Part of a small language model's weights: 5 heads of 32 (1 for keys and values), 484M tokens.
MLP neurons of a small language model. Each row is named by its layer, matrix (gate and up: input weights) and neuron, and shows model dimensions 0-159. Each number is 128 + 24 x the weight over its row's rms, rounded and kept within 0 to 255. Numbers have three digits each. A neuron's up and down rows have the sign that makes its largest values positive.
After each neuron's rows, "fires after" lists the tokens most often just before its 100 highest values on Wikipedia text that the model never trained on. A number after a token or word is its count.

L5.gate193:148151170129128133148109116112059131145059160128122148124153155142124166107106115117124064116125129124112165134128158138076125073124116101155118095146115125164091111160134129123133129163121106122122129167107123128127081157143171146132135152148135165115165138138135139128088119112125163130110130158093083119125110108114123103134081065099133143145107137127129138121078123112134131118108121136143157131141091110115129099104124152089118096151133161157090146142115124126074163114132095
L5.up193:128149105100108123121101126116142139149074157142102111145094156132086110133067153128104126145119174088122139193165124139149164129175144077143163140170093154118137105125105125127123112121111133128117111157129139147166118070115142117124077104112187097100120114112134151109104077084113132095105132111145138155137111125108121100123088137129122132167105109105160153145152128105133110100129121154111135109100120119122143138090123157124124157093120128109148131128113141121130103058145128
fires after: " |" 72, "," 6, ":" 4

L8.gate149:128122120097169110156098084144122129124136122104112107100178145132181115086100145158116129109151120118143152107116108140114120156148108130143143137159146122172071156151165173132144132087153134090111126129137168117138156155160124159126122110092176137134078105109116112113134093179157106083153103143158161129126157112144181131137129126126119159129108153073141125138130138098118139098167126145124125144085156134138158162134132152142151145119118137114141114128164194116121100140140137
L8.up149:118135104095092141087152142120139147100104171090112179134103136138126144124116116134114135092126116116131115117137137132105126139158159126107144137166152100132141098169176175114154105126101148116148119127188132121103156118157123134099139114140143108122116134130134136145116175112115176122128148137109067123163156128111136068111081148182144156098170080102129139095125090121155134115128107109140128132115114113141153080109162132168109154140116119194122099152123092154146133118149123
fires after: " He" 17, " he" 11, " and" 9, " was" 8, " to" 8

L3.gate206:112145145097119127109107126121112143134104138127118129121103113091086124142142122128095108131096099113163129165129154085118174154123135121177147111138151118154119068154150115139123136172160127159131123136096098143166076098148124113130126102139136071145167092140142159135149080157152116124132155130090101140142117139109116119139076102168149159139112104142132070160145115140100147156162142112113109104108127117161112157128169099128145146098176122148135133144102143114160102160126080
L3.up206:108136122109105109118160141177127125103079119091136127182076095159125107122138113122109123132161078160141063151126110071110102153088182147175126151110131137134145111108124120150106138132170110159127142142123110130127115125114114159131115115164119137142141125149093165097143117132126082079145139108131117110130132126097116144171166146146144159156110065133099154110134178108153140152143079155127111119144146121143108135133157100146124140141124135135165154120112127159140117151165127
fires after: " the" 37, " a" 11, " The" 5

L5.gate220:121148122132166092120106149103090099146130103133127159154126135117101144142149144136128154148074108100148124102118154090141118147142133105152146118113152142143152150128159120107111118149182123123133093119099139106121085146150098142161195115129115125115169142099130116107166080114151140090126127146158107100174145157115122116111124148127145141105121153163204180121116133111133173108126091110095144111123129111096089147106163134109096133147086116123106106095137154154129150099158107
L5.up220:149126124117090158218158147133167177096145134142178114160136113101114143166121086163131116129120140122123177124114126127130107163145129134143145123116146149109079143104112170123138128136098082142152110151119102172134134098104122128174115147133059097135150126131132113143152097108160137107165100136113123130114115158112143126165079104105119121109087144112134135125084136131132139143146127127116097116121121137168154150101131130143120155134096135114111147168137090106157096115158084
fires after: " is" 19, " was" 18, " were" 6, "," 6, " are" 5, " to" 5

L8.gate317:178125116120142147136115132157118146103129113140179123152139123193125166136131164111162115110134127136140117134112122149114132111113133085189162107144142155147127093174169127156150112125136115111139148131169117112154132113128160127131134120124130134131183087126122142125154129135129116144150090131109075155160123103117208121112079070159133128139136111198131082152116145162100133087135134117095074120124147123093135109148124123118125137118148131126107119116123128116136079119099108
L8.up317:127098154120136109162135124150148114105127065117092114141139132146107092101118104100146134142133114104118159124153130120089115071138167133159156145140129134166138114150141100154156126171150156117081112127120086143134114113152124151150114170112131077172113153076132132140084163132137103146155152158141140100148131099132140139152097119137128169109122126159174152117140100082134148145131152136097170179124143145117149135143131133155161100130126118142126169140083131128130137178162084
fires after: " 2" 19, " 3" 18, " 4" 15, " 0" 10, " |" 9, " 1" 6

L5.gate256:143135125107151120166105129153128157180140116093153160139093092084088149126168159158125085133117161147120153109116111106137146149094095099140112090108132118168121099155118154103153102140151146095111090136125130153115138111119079111155117098126118124187177135143127105122147069135106159099147129108101103153152125106128133115138136130144113124096104145145129098150153153111149121155153163057130106134117136102166124139135142132127091101129153151170109096149115116160133152115126162
L5.up256:155129139152112163144110126126154147101142118145127134168136079091072129109122139113066084130084180132131178152173143122106129119153134105126121092118182155117116129107144135162165097176101118149103120116099084165112138085118151118179102166115076123115140156124100116106121145096146062112169116149133079121127144124150123137155131132141120140158100121139104133109127146136166143131127107152109139151140112104112133143104145118121145131110140146172116138139134101157132137128133096
fires after: " was" 39, " is" 23, " were" 17, " are" 9, "'" 7

L3.gate133:131114120118122116138077115118129141097150163119149166116130083150133172111156092137082138084105112159165142153108122064137113099153137139167145139074113174138122097101157177117123143184099116144118151109143108140147124160162129121144112106159101167116155128133092119123117130132151114087136133084150125148122130103131113116173114106093141162153119147129123139125116138127143101114076112145116117135118141122133094099143159142089096148155133113126133137130162089182119164095150142
L3.up133:103178126132110093125145140158110118117130131154114130139082105141153166147123128079123092093183092136137128114144092136082144110180143125159105120104135147109160115124136117156094149129109169179141111120069128120157109139118180117114141101125121157129172102146110157134151158104148122089128121145145121118154102148111093128157092121126133085159095132115100111158127158124110126098110087131089119133109122140162118131119110153092166126140140114126111117160156117103119113105133061
fires after: "-" 41, " (" 10, " the" 4

L5.gate51:124162113125108152071130131167081131148087107141129146148115143115114147126121133134133122110144142128161131133134158141123170066096137112122117140132089169135159115145109147104111108125163136093135112173099177112110124092118088132126118102095167132151154151110121185166134104118147116117124147111197105151124128142099096088067110144137124128119106096137132132159114154114118150167122168111114092144131118122115099156096147088156098111138135162143117085098133107129154145103112137
L5.up51:125102155118154144144116139112128156110107089113089111165099124136138122133181127131150153154125142104130132098103146142119092144100122083152088102107147152170139129110106124145132137140159095171129180135171155112125111109084135096133118094070100106128100138125127120122099137147101149105125132095128145153136116097145152117149094118158082153100142141123117140139120101157141093144152148108144118158134096138163159112075123099147146092114162115130105072134115068087152143095129142
fires after: "," 44, "." 16

L6.gate283:142123159120135131145124112084134129114130189150122099123123114152201146169083101135134099115134128120158116156126114107086143152096134119119148135153124120150141111103177077119146128108134109097142138111113139133131148139170133134086149117104101147110149110117157128140156152114138089117165079100099144103103119103109142141132094089106104103177128133109134136063121166155081172095134143151111137106121130121114107124161166154098132142133122125153101130094136130105111107165145079
L6.up283:099126127150146092161145175090122152072118101123103150147131124100116142131107131121149141089127098126136119116122164134109158129111074170123128120107109110104126115095115126152147141163125109137122093123092104103132108151111161126151174039172107140122140137163131128148163161127139134121144119141146087151124104135138129136146154156125108129164126144107112100119136139112126132067131157145159178083143162093130068185118129107123143115116150116124157136132120124103129097145089147
fires after: " the" 24, "|" 23, "==" 6, "===" 5, " of" 5, " a" 4

L5.gate10:081116128152105114187172107137114099101127103144153114142101158136128130158117160144097158097164093166124149144132098141133126093127113112128156132102118082120110137094132115141154151089167088129150161146082140097160116111145122156129160140144121081163105104120111108104162090137098112083115100144100147090079109116090071124128160112118142083073148122105119123103155096135101129128156101124118120133113154110128110083126113113145123140133142130158102139117126134104122137148143143
L5.up10:125137131157134098147165149122152122108135140099100114105132183136097094135134129149117148150109149141100124101151111115109108083116144104123130100082112055130174115131134094145105159165114126108141145123120136119124151101119195118083148133148133116138067135122159111150104137179102143131167153119140131157142160122120140126116143159101164087126145129105130113092139130141167112147172137120099116102134076136162117119127120133126132124145114148075128136195090151122164156133111139
fires after: "\n" 27, " " 16, " is" 5, " was" 5

L6.gate189:132144150142169103101150118131124096106141133130136128162109139134149159129118118117110094137136143119133124105141146142139106106133139136195147098153142152191104144175164113130130137147149115139123109121128183115145154174143077145141152140114182117139140124110147098125198117146138146099130122158113152123150141088138141104115069111129092124088143127115148167136150128100108109153139120068127150124089135147126122131162081153103128136128109119152074088108135167158106161138157118
L6.up189:060090118172139134139159132181178140132113146156133158099155103118112111159125102123116156093145157146116146125137096132153109155134136131107123153104139114126130132123119098126129095093115103133084151163138137098110151153111122121096112107171110098131101106113127084117141141117080169110129148110142094126117157112124128138107120126140129116174158130159126182140097134121163094133150086076132117121148109139192145121154082165088133126135104119100124156097145120084140136145117147
fires after: "\n" 27, " was" 16, " is" 11, " =" 10, " |" 8

L6.gate210:158158127160176113153109090183097083118107107113112137139125092125132130132113166132124129112120160139111132142100170088151150062109110114144160150118103103155130140150103104129114133139142137086103143152136158094140103090160148163115104109097111102146102105086110146101125165102151122107147156106125110121143099138106117098156105133162144100097129146171141102154127122116169177153147142090117162126103144138154078127102109108126107103086133149111153128164142113120123137118093126
L6.up210:101131082158150101100139124156132125175100156094126132144106085145119081152158093095132109123146151174100114093125130117163108112122076152147108124123124143124119147162110120137137117115115114167102152140134132124122125168129109185143162115078120142148104125120125136131098139114108122164131141105118187144108096123134152148145119132132101159134142162128145091129146155118152135096128119112147121117120111168117070162173136140126087144136127091114126166129137160110143058090079120
fires after: "\n" 83, "==" 9, " ==" 6

L7.gate215:146135102104091116132145137158134110100104074121145130130138130109145137101068138079129095111104192089116130162112162153150105136150149112152162125137107107178102141130138141112166144150147157114123115138135105080128095117165147130137124180135128108132174155113116115182180092084120157111155096124115158139129157113135129155125119104143126106133115118123156099136157146165151133172139103149155156150095138162120188115176101103141120114123150118120101123128150145130128124141130131
L7.up215:165149126130110114113151151133103129164130098129086181089154165147115138115113122125086086107114111103127149153130144162121092133150086118132131147109167123108110152102123124128109130142114143137111121092142140122123121118127151099162117132196121111192164117111161102105127139107119118127138095143153122126077103143143174147101116118140154127146148144090135170138160171165141182143121167117170129120085123107107103146096145107124095093132135094065119129087117131110128150138118120
fires after: " |" 32, " as" 8, " ft" 5, ":" 5, "." 4

L3.gate309:103134111141120130168091137099121093129116068124121107141105104125154129136147126123129120137104141103142121149073134175149168134159110151147132143109146148137165107124161161132126141165166119117120183112162100138141098126137097133139126143152132125180152123134128119155130155155159111125118099126122114143192129088089147123136112123111127093154168124129179112128108153140104115091136100104117126126070084113160120144140098106115124136144162095096153147074135155129133094166131071
L3.up309:172151140124142090121131122144101080149121083136151139136122130157148179147103140133164120134101146109106122137113128121131102138156101080143128109134089120154132115146119135120167147116123168080122114124115117120116087121159085150141139085140098131126150101146135140163098124155147139155150120122104115110104156152108160162102105121168109093114139106094118122107083143122136143100133123131098042150136106155117128113086129083115104130139172134165099109126084138082098118155133090
fires after: " the" 57, " 2" 10, " its" 8, " The" 5, "s" 4

L8.gate292:095119096136136126118137132190135161112147116102107145139128116171113132183081105125108173104132079115142124113146081124139139136201148169137119108104109101104113114146145151115149142116124108129157149130134165091138143172117078148117108078160157097127150134123119137117123099190124130120126078109107130122126122127119113142101138136153064155141116144136127150142116098128126146140113111126117136113095183142155134107097105075140127112158136105138136151139131093116165170134129153
L8.up292:112174111151149076128133116128112153119083114139137067187153118146095136148141169140109161163130162126106104130115117117107157135133107098083142105126109103105135133134154119117106130105122128136099140153109117120108095119103104068139104094147130100131094154153125067165115102106158124145100116136137141106073133112120157145122119135101148072076134132120111120153096172102153137135141131103095086093095110121141119127146138134122102128149122146148155120168143134095149083152126124
fires after: "\n" 24, " is" 12, " of" 12, " as" 5

L8.gate152:100139114167110125083108085127147110140140167117099157101136103106150111139133097126155139104121102149090126117138118112135146121159169130127130115138112176123145134116073120093125194078099119098148151106119154120132142108128076087093122109105132140116084087127143124105136120145148096128127107147156107083126097148148138113118127128164105112127127085113154125146156124116107084126159141120168126109126119104161152165159108140148069173143115182120123108107156149151134135119099100
L8.up152:089149174142117123126151115134115125126135112153156152120098147080115157118142121136130128124129160134160105070087148132155121133111118094141141097122154112126069131112119133115120145132103094132170140162113119125146134157135160103131129090128166119168154154183121132127157156123165123082101081130124113116163113108108085121100154120077141124127121133129143150170132129125097100170122162156088161135150144113134114131093092148108073116111162101156119127104185117107120106147098103
fires after: "==" 34, "===" 19, " and" 6, "\n" 5, "s" 5

L5.gate284:132133128158106091108133108139126128137152125114146143135147126124098130102138156140140086109102183130154093143111130124155162123109111098111146094147145138182182115139137152111110132143186070118141145157142106108125130115175124135127104110096108112145191096139152124126126117144138082064068141099133078126154137123126111123074126113087144134121104111125110137160143161109128147165128128111110116131155132156117122125169161124134103162122150172108096113127172126137157147116092112
L5.up284:145105088148157132146124127112160142101142154111116114092089161114117111098158158108113163131144096113164162047149181134153110109159106117121127112124103133093105145185132120155173116169107152109159079121164099116137139140109135156152148161142116123153098115088108123113120161111098139135158096141129122155155114138117136150093132140132136128123134090189149150148070125109123125158113126083118132146128131118130125145129119113149117103138108113167130109174128113157125102082135127
fires after: " is" 37, " was" 23, " are" 10, " were" 7, "'" 5

L7.gate208:131151148142136111156140117107085151129099112099106178147115088119093135152139165089143089129128083168174170133140150143136176145142157086145163146135095118134125125168169134157150152124108133137116095144161119122168127142145172112175135100137141133169197156158138140120139128114126130143129124158098131122108095113125112129134125077134122119152107111089133089155143136142108124119145131160122122122144121125187111165095129109113107076103166146141080147147114123116125104143141125
L7.up208:170120159139134111162131146152126124149130139114180160128130118156104118157110162131127133088155146120116134094109152125133143119163069126128126169102114117121124132111152088136127164157104128149148147111086124157119195166148152129145130104154123172129128117155136098109109136119154124140178117104171113110123132141188143133159128093127127130146147087083140114191112103129105107119126118165133177116115122127128168141103154116139130098185116076121140124112116116130143115092101086
fires after: " the" 45, " Azerbaijan" 9, " of" 5, " The" 4

L8.gate137:102126117131167114132087095121122134136101150146142149169128136140099137115134131132093153083078109143126132098147091089155091129129140140187151131132132098135080111102138134104174138128124117140087144130133119144142138167134099152163144138146109135092141089060167114155133140146146137112120099135116209159097119140116110121145151117140128138164113116119090136124130121091079154161144110096150127123152180124149119100130149140137161140110119134129111129121122140080118154097110183
L8.up137:134147139140142154137104089118114105148142160124117137120135114116122095130143119129106159122123105152128111116129132147115075151089134128098129142153155149162123151094157089128139125078135158087106169097100152164128132146124121095164156102133117109151077129086146098106132144120164136114179152152142101103166150133151132149133144130112148114176164110147139149101176148093125109104151145126148122128128105076165164153200144167144118133092154146133128126098114185130123109116146102
fires after: " |" 42, "N" 12, " 55" 4

L6.gate31:112116135136108098147128115118107108122140113153130106133158134128111116136123176143128150100090130134123146108084110121138135152145148130148158141045134095138103112137150096136144134143088113105142145133168121115170161191177091081159136126143094146155151093125084121132139123140140120135126140147150118071125149136137136129092168100118171139146152124125137117116144132105170130139097086117109090122143131130151122127156156107127117128200153169137111143098134126113140136076171086
L6.up31:139108124106052122120131134168080128148166086138109128166120094141110084145153169063124137130113108165189141150126126101120134090122155086141115152110153155100150147120113105154114145127122073134142071098129135122102140129149123093166089089109140126123111113129121140115130099136096131147135140127134111141135096124115130087128135144122148141150104098128140107126163152181127093149113144107176129121172134134140099133091150117169133094162156124132140139129138126144130153096106110
fires after: "-" 33, " as" 14, " the" 13, " (" 6

L6.gate232:169170103112162140118071129172104135144142119164124149161114126129094126116132201105121132130119110145142105140102128118113178147114117112154127092135126138125115083150139119113123146109151132075102128161144203101145111175132079133107154119145140131137113092135130111144168132106137091114091120154132124082126138111122119111152131082126173158144114095132172149132159162128113145129131101107156127131083152121103077137127108139121128132124137126114125106158101124176138150097117090
L6.up232:196147159132121085086144160109151147147142150145135176148149143130119125096140112108100135154093125138104120139077108132153109127106119079137142110141165176107125118112116106112123180104101133123150150082122153131107106098147148114142170124178135131109150133152118119136146101103113151144144126153115084116112138152121144119148133132076162155166110102127108155115113157160112116130146119121117124116113162116109155063139176133092143117079132141077156159107154140107138136130112105
fires after: " The" 36, " the" 32, "The" 11, " a" 11

L5.gate116:141135124114127099143151135103154123136099164131121119187110169125116130136162093148095164139124101152116118122151159119106121127085127157131146161113106128135150112124109069151103143128116142140123117147122159123135098083111143121122164121139146162116108103189153112164142139133127137115119122144151123173152126139112118116113126147149094135160077171079108062112104130108158136157121184143100143123157100132130109165111125146163155131129162190123111121109132171119131126080101165
L5.up116:119151150122162140148140142143119116102100135107108132134121135151111157121148153146109115121113145161134146094138113131063097112166159108156093134146100122160126125134094126147149123157130152163159145136129124121105157148110176142074139113157170105110131177122110109152127143165130133150143096127116128144151084060145150127166169099116132127158103146130127111097133132132098129136067114107094136097101173105102086150126121098127105109089098141074097122102104150113125156147093126
fires after: " |" 51, ";" 9, ":" 4, " W" 4, " (" 4

L8.gate136:081145114117180105130121140107135121157110096126140143141090112111121133133127145120160123118065150133154144115134123106107141090151107098113155145138075116122141109162116116080133132118155130100102143170093150108087133167165142158120146135164106147141103142114140109124123096123124156118127119133167156147155131173138159149110171115124124132145095102101134163146130150127130133071106137139091098120130134066148085163083138129126102111111127113142113136167136115165186146103101167
L8.up136:109158099117156150114148117155096118140096124156165110159085141088084133136122121142149127149079082124145132144121132092144138137103107121108120099113091115131151124158094095122120116130145153175152106145098111084117101122176078096149158119127157136172087132117135121106083062109083122099146130129099140120123098121158064142100151108128150131093127128145124149122137120115144123148155127129125126127136112135129098155090083168121113135122117098107131116140143100125192120099121132
fires after: "\n" 65, " is" 6, "," 5

L6.gate18:101129186097139116123087091134140132122084120154088150102167144136180170157101132146083134096124122104125110103147131125095129151153125132125150146139130129163117136115180138122160123081140085132108144157114144133110117147153109151126151097160124141109146110161132083081141160154185135137094085152144129092123129129145125133114165093148149104130158124113169078131146158138130187149122116142096137142159132097152137127134152142089154119106105154119140093114127158130117117098127144
L6.up18:167149116124120032137153121159116098119139121154145142134135191128128112118110120132124151140113091131126147127120141128110135163141132126122170155179102114113091144108143072121128129099128116133115129116148093101113096099101092088130135146140111099138141137142129128114133162108134114131122143171142135131104192178149129158117149141120182074138187162158156119111111147133116132142137094140094151146161127122070111134163149150120138139145117138134125139097127171089135111110141128
fires after: " to" 62, " would" 4

L6.gate58:135138111150137105126112126131125113110109118128150133159145154090139105137106139107158117157123144122161090126137127120108084143124104095125152125122122116114124138134155073087098129148071125093113136126165171084167133163155139155148163133142145108105078057122138084099119139121103077117109106175102115152099152138128121080115125106147141161117171132140108090091105155129122145118128097151124133119130117111076106139143117167128150136075153155119139118130139151147126137143143067
L6.up58:128102142121130117176140143169106135110106084143121132075086140096136133136143172108118108165129148127166100099105193168097141131170096124104130133122159134131114169113114159162156084137123129097153120180108137163133098135135150093084110123152110091124163118195128079126126116154112165129124144150143109100135135129129148141105107115128128103139144092156133126119102135115134122170108081096121115109158115120139123145120093111125121137132155147144131090134067127133125113142131089
fires after: " the" 49, " 2013" 5, " " 5, " a" 4

L3.gate249:120133132111103117107133126136102143139097117068132154104132140129121160110108146151084125124138131161125165119147098151158143132146145122125127113149110144134103103155132084126166117090077143069127122143075151096134154126153107111060118115139156118135123135141164175192142137135112127138146154160108112109096126128129112150104123160122132163136112105152125154150104131142107160143157145103118160102168121112134111154183117154125139137106152176179080107093110134092155142156115126
L3.up249:098129152139141103106121135118118115090120110116097111114137150142121131097135133104148113125071142116160135193091142103129125137126147148119103147107118094119116133121139099143088111070133110116110094114125153146124102146147100133139122163131120207104190158136124147181126139115082099112130156133155138197102109125133096172146119133133143118111121125137106142079133123145156156174142120102158134128112140151126117132155141138087183124173118130141066122147129115124135143152124099
fires after: "-" 24, " re" 12, " d" 10, " un" 9, " " 6

L6.gate274:150134130154125114124103086165128146118169116132127142120130109162143138133084121127133148143119105129109111140134129098142153136165148121115128136108136138104109072161141077101089149164083146134120157112194152139123101133148127073124138124132146164109099101120134127127149152174140072110147065158124133085131135123123140103149146129159145125142139117114158120139111142156160175119146118131158155119092081097125113133091126138137121147083174130101145127116163119182111154107106078
L6.up274:136146128134143116134128139118158142129128105125115165149122120128148110143139130119059136157116127130168177084129143119159093138143124161100147124140135124149146134103134146112125121106110075091148120104132197146112149120149123105115124110120123156071152145135129115099115116153122140083102116131087159105095142120114104130101116126080119139185122098148175126084109149104153130141114093128137099112079140148146123089111148139159111138098132110164145131141102176117144052168145107
fires after: " the" 57, " The" 15, "The" 4

L6.gate103:120101108141115118116105098159107128130110108160098131153126138145119174147132151146082117117138128149080132111092123105143141113175131106151153116142104171104118157165158112122168186136165140072104128152137140120145117138136096146136143106158150113148097094168071122148150115128143112108096093138132129119122154153145134118123096115115150172137075126145136143125127143100136117106109127146144140151072150103139094171176111147090093141103146168133165149118108151108097164106142153
L6.up103:184147137128113128126151129159102133120166142118112107123142121141150132155129142126124144139181116128127098118108111097139175150150118105142109137191067175088091138124143133170151160161150109103110150122086147131128155145130066100112127099159146110136116105166081154131136150154130115134139104150114108117119135186115124157117100120123139145144149155148136127141133104118105107144113118157100151107114125111131153126076101129098133103122166169163132169099095132142086136121182107
fires after: "s" 24, " and" 12, " its" 8, "'" 6

L3.gate26:114135129148149126101155098151088103089126123101114111148148132145138123160148114117112146075111126154120151094127139138124131114172147138144100130114091148140105097119113109104141119114089085112123115107132129137130137113116113127154116153142094110186138162094101189091125141169142122109115147146156101099160084108091161147095134143097108138120074168114128148109138145167122146119120136067126099141127114109109129140119096102104102099172153088149136155114138073129147150088089125
L3.up26:106128171096119162146138162148128141120139141127127162145114144096077137086114181113112097128100167118183145172156152125142149095144144136122096134137116121120159118114111118123152140081191147099109161120121150131143127149131148139092147109154183173141157129139116151147120110123104145132133103152154119125146109125136121082077141137139133135148150111095108109187098149125153146151150139127170122121126126110100095101164148095123098148150144134116130108096116197112115123149150098
fires after: "-" 48, " " 21, " al" 8, " d" 5, "s" 5

L8.gate248:122142151124127104134157116122128108128095128155114164188143168076135092142104113096140114124124088149115137102132138139111142132096134107125147140098136090142122080130128085132110121106151129158106150116074120120166134129151129161164127171124117082171148122125127099113137116075110082121125091134130132150147098129094119111119070126131114142132130084124133110090092162129123137132129139148145153111133125168105122141043125157104145108081141142097150117139130088132138131089112087
L8.up248:115162132104164136141130135143138176169145104154118115144139171140116133116122132132109120128123109174148161151126147093136111114135131122166135154157085091151116163129134154118103120128134118118127119112134148084101144111142068150141080162126130077113131112102182117141140053131128128119169124153101079163111143115109131101115116154155131153079149173143113135136129128144081160140146136101151166165125156123106096132120153124127121103108147134165102100116108167163153088112107124
fires after: " |" 26, "|" 10, ":" 10, "\n" 8, ";" 5

L5.gate35:156105133138123109164136095126065129125138104117135159120163128150137146118150179145147172097112162156128126092095118125098129171132145157152158164076080118125094112154160091109177110095096143125111159145124110144131119148163156099130124134151110140125086145158169121128122133152135127152136117122163173122127125141112134138129128107185149161107147159152105110139110130115158165126139109079138130141156163161149118124147081151108151126128138121125064129162142134146144096112114149
L5.up35:082155120106151126100106134101164145095109128135147104150124125106164099134165164094118106147134154129147142154132144110112149144131139119148128141131149083149075129127135123121138069117122142098129124117126098115130124081123137130151136177092129118190113109107161128132136143088126105138152117142138081109137145149141163138125140165119148124138152165122122103116105129141122149160107075170111138145144075119194148186116118123139104125141107179149164082145133149094153109120127172
fires after: " to" 57, " may" 5, " he" 4, " would" 4

L5.gate266:143110114182167163160088121088152116083081118143144116115120107182136170113155125083150101116160161153135084137134135176133128136117101138202130130126133094179091102124150137104132102154132123149121158105145099143146151160133143126149150180137104104175107108126138106157172116140145129126124132127130132122097140118102136134114130094158111091123120104110136134102155152138132117128193108128122104111138124142131110131149095131147134107163137121113081137170124151107113129113138167
L5.up266:116112140165166159141123125090125118112142160116184106121198137117187120122119124144130098122164110138140128109144144133079110125097110132118115092159118156132118105131121120103142086101125127135122082129149113156152155164110173118120155112140150094144137133111125131119147121127140160144154121157105164123128097121104167183116133109105117100157165148082123148096134143108115114059096124150136184149136098102158128088137119161098099097157117109093098125105113132117126151154138141
fires after: " |" 46, " on" 12

L6.gate91:125131124146086159099172149124160112151123141140129160105147113111101107171133133104105117154123148118148120117134151140180111181124139122145100082142118115143164124172114131104131189153171095129125137167106149120119151141149131116119089118151199069120145133200104104141118129143128104117117120141117088100146110098112125090097144140127101160151130101141149096094143129120099126133122146154115103125094143134163121147134095123156120136126142168154148108080128132112095127155106094
L6.up91:143112137095125143111126151145118140113104156151156178151114117120115153134148150168127142101129106119129110138136121122115142129138109170139122103141160129132155148140124134109141164162154154101088157191142122116166101100157172139079141143150122124177117118114142116125129115113106121103122103129139161129109087139140144152109101163146104093159111142191108089160084108119133121099189120130101149137152145071156152171158129141150149149108099153168083109108096117107122144152096140
fires after: "==" 32, ":" 18, "Personal" 4

L3.gate282:093155085136116066131140104075148127120121123117127186165082086143107135156165085118151099124122137093158117120133131101138112140144144147167133140136118122173102129145154125105111108116126133155123123146145134115150107137163110170132136140119114110137115131126151073111152146119156093118152118139116141157101109102095140106127116109105110157150167172175127127142149137142098140123111141076135139158107146092066121106157135128102138103102144090095094093137120134139138104173131084
L3.up282:100130122111140139110134127126151149130126081105194188143139138116155141116198114147153127095174123139127139117106070138132118134124100129150168135125122108159107106151164141124165137098112082166103131116141144155136128118124083112163105153168085078166080091129126121119132117142152116119126123085136122138141151151162166094127109128136128105107146127105132142106158169146128162118081106089107081148128138138152133138130144120143105148138140080117114098099136134144156156142123123
fires after: "\n" 72, "|" 12, " 55" 5

L5.gate157:111106132110119124110099124127115106153108112143114130113109087118108128198132148129084119150131132116134101101123154119132131159134109164150111167155155101138125087150139084092118164108166114116089133165135156106123145070133120185113133145126159125125170116134156137146119132132137163100118090124105104118166146122117147100131096120145095136134102113152138103139138161101160132165157108110136127109057179118095128142100133170143080117123152130108151119107194127147105111140156137
L5.up157:158174096143143106146108157118119119136111152137118107144106098137158094126121121136123087094158139105138139122134116130139154120185108139105134081135160134111116093160177144120093133151143122136106145153131126102139123114113152158098164138102165187144116109119094130138148119139121123094107119167103077132112172132119145115109125111117107124092125145073111139044117144076123119105133142124162145101124136135097098125175144158146123165104138115098117113151118098119124122175116178
fires after: " member" 22, " part" 16, " one" 10, " as" 7, " was" 4, " is" 4

L7.gate109:156123117145155115126133146140150129167099174101108096143090132111102126133135111171136164089097129129121125165083101103126138150148127117169149135106162181136087115135127124110132155141138103147118103149118127138158120103139145144124132086128157139099105113084144134097099104144150093134106120100137104127126125152093135079084142145128128150146049133120136105148163134106106113119150085123147151119117118117114109165112115109128115144075147188155142153151112152141126081108106070
L7.up109:152110150117124116145140088139127162159128148119156126130125094102122141154103099179115145130129136158144117135124105170141168151142130146127131117094150131118155106086123138131109122125074121111138138146090100122150114185139121150104099099172135134117138110116136121110128112146124088130066080122163056112099140117114165145069151123182134108146118105103130119145103140126156087137142129177122136098090141140142168097092135146160102146133132139102151131148110131150142073105100148
fires after: " the" 38, " The" 9, " of" 5, " \"" 4

L5.gate232:122163125124169133127115136187111111140103080130098111133176114117122097133117161150125137113118146132147165097134163120140139089146145093126105124120092117157164106168096095141090164062130071102132114139109133134096117158161136139099112125119110133156089121095081126136147102145131094133090144112151075095138124096136082090093123140095149097138093144172127131150148170125139131160108127126138115097142132113125089139146122116130140114101146092146128138123144115126154159139096144
L5.up232:123109148138127081101109129122108136138106140091075194124152146159081114137147168162136127144126155162137131189133126115105136093183132130125108109133120155134175100134118122140163132117142101146131179157122140111112155156148100127104098125082121153151131158155118158141131141129142124100115150117109119135157083131152139142089125130137161157107085088151124186107132133158095090174153132111129158157156135130112158107131131136152136134106133146154084139122107164098132142097154116
fires after: "-" 26, "." 20, "\n" 13, " d" 11, "," 7

L6.gate184:136167110139097100101187125136138111133104131146129167108133097185169120186141086115124107149141146144115141134094128143164131090128113127156131114125130193131154158159167160134133134179167087107137134090111160085104164081118139152104085146168129088111123126169161132133123142094105159152137149132149120110124116103141123118106114128152128141106100136149135120160087145121146165147131151126135140137144127134153108121100109119162110176157135111167156147118127146113131115116127161
L6.up184:119159157106139131125158107125116107136109153102119132125093070177113195166130131141116112108118156158126121137130138155133147114117077106184130122126121163180104138171134129117144112121107174090117097120119135085128125123150148147130123114116119115120121106100152140133099128111082107115137144120114102157120095078106140159152104088120096123137134125141114114141086138110157143127114108098086115131117157111127114188095179117089148073151131121133124158105114178135176125126113128
fires after: " =" 44, "==" 17, " |" 10, " ==" 5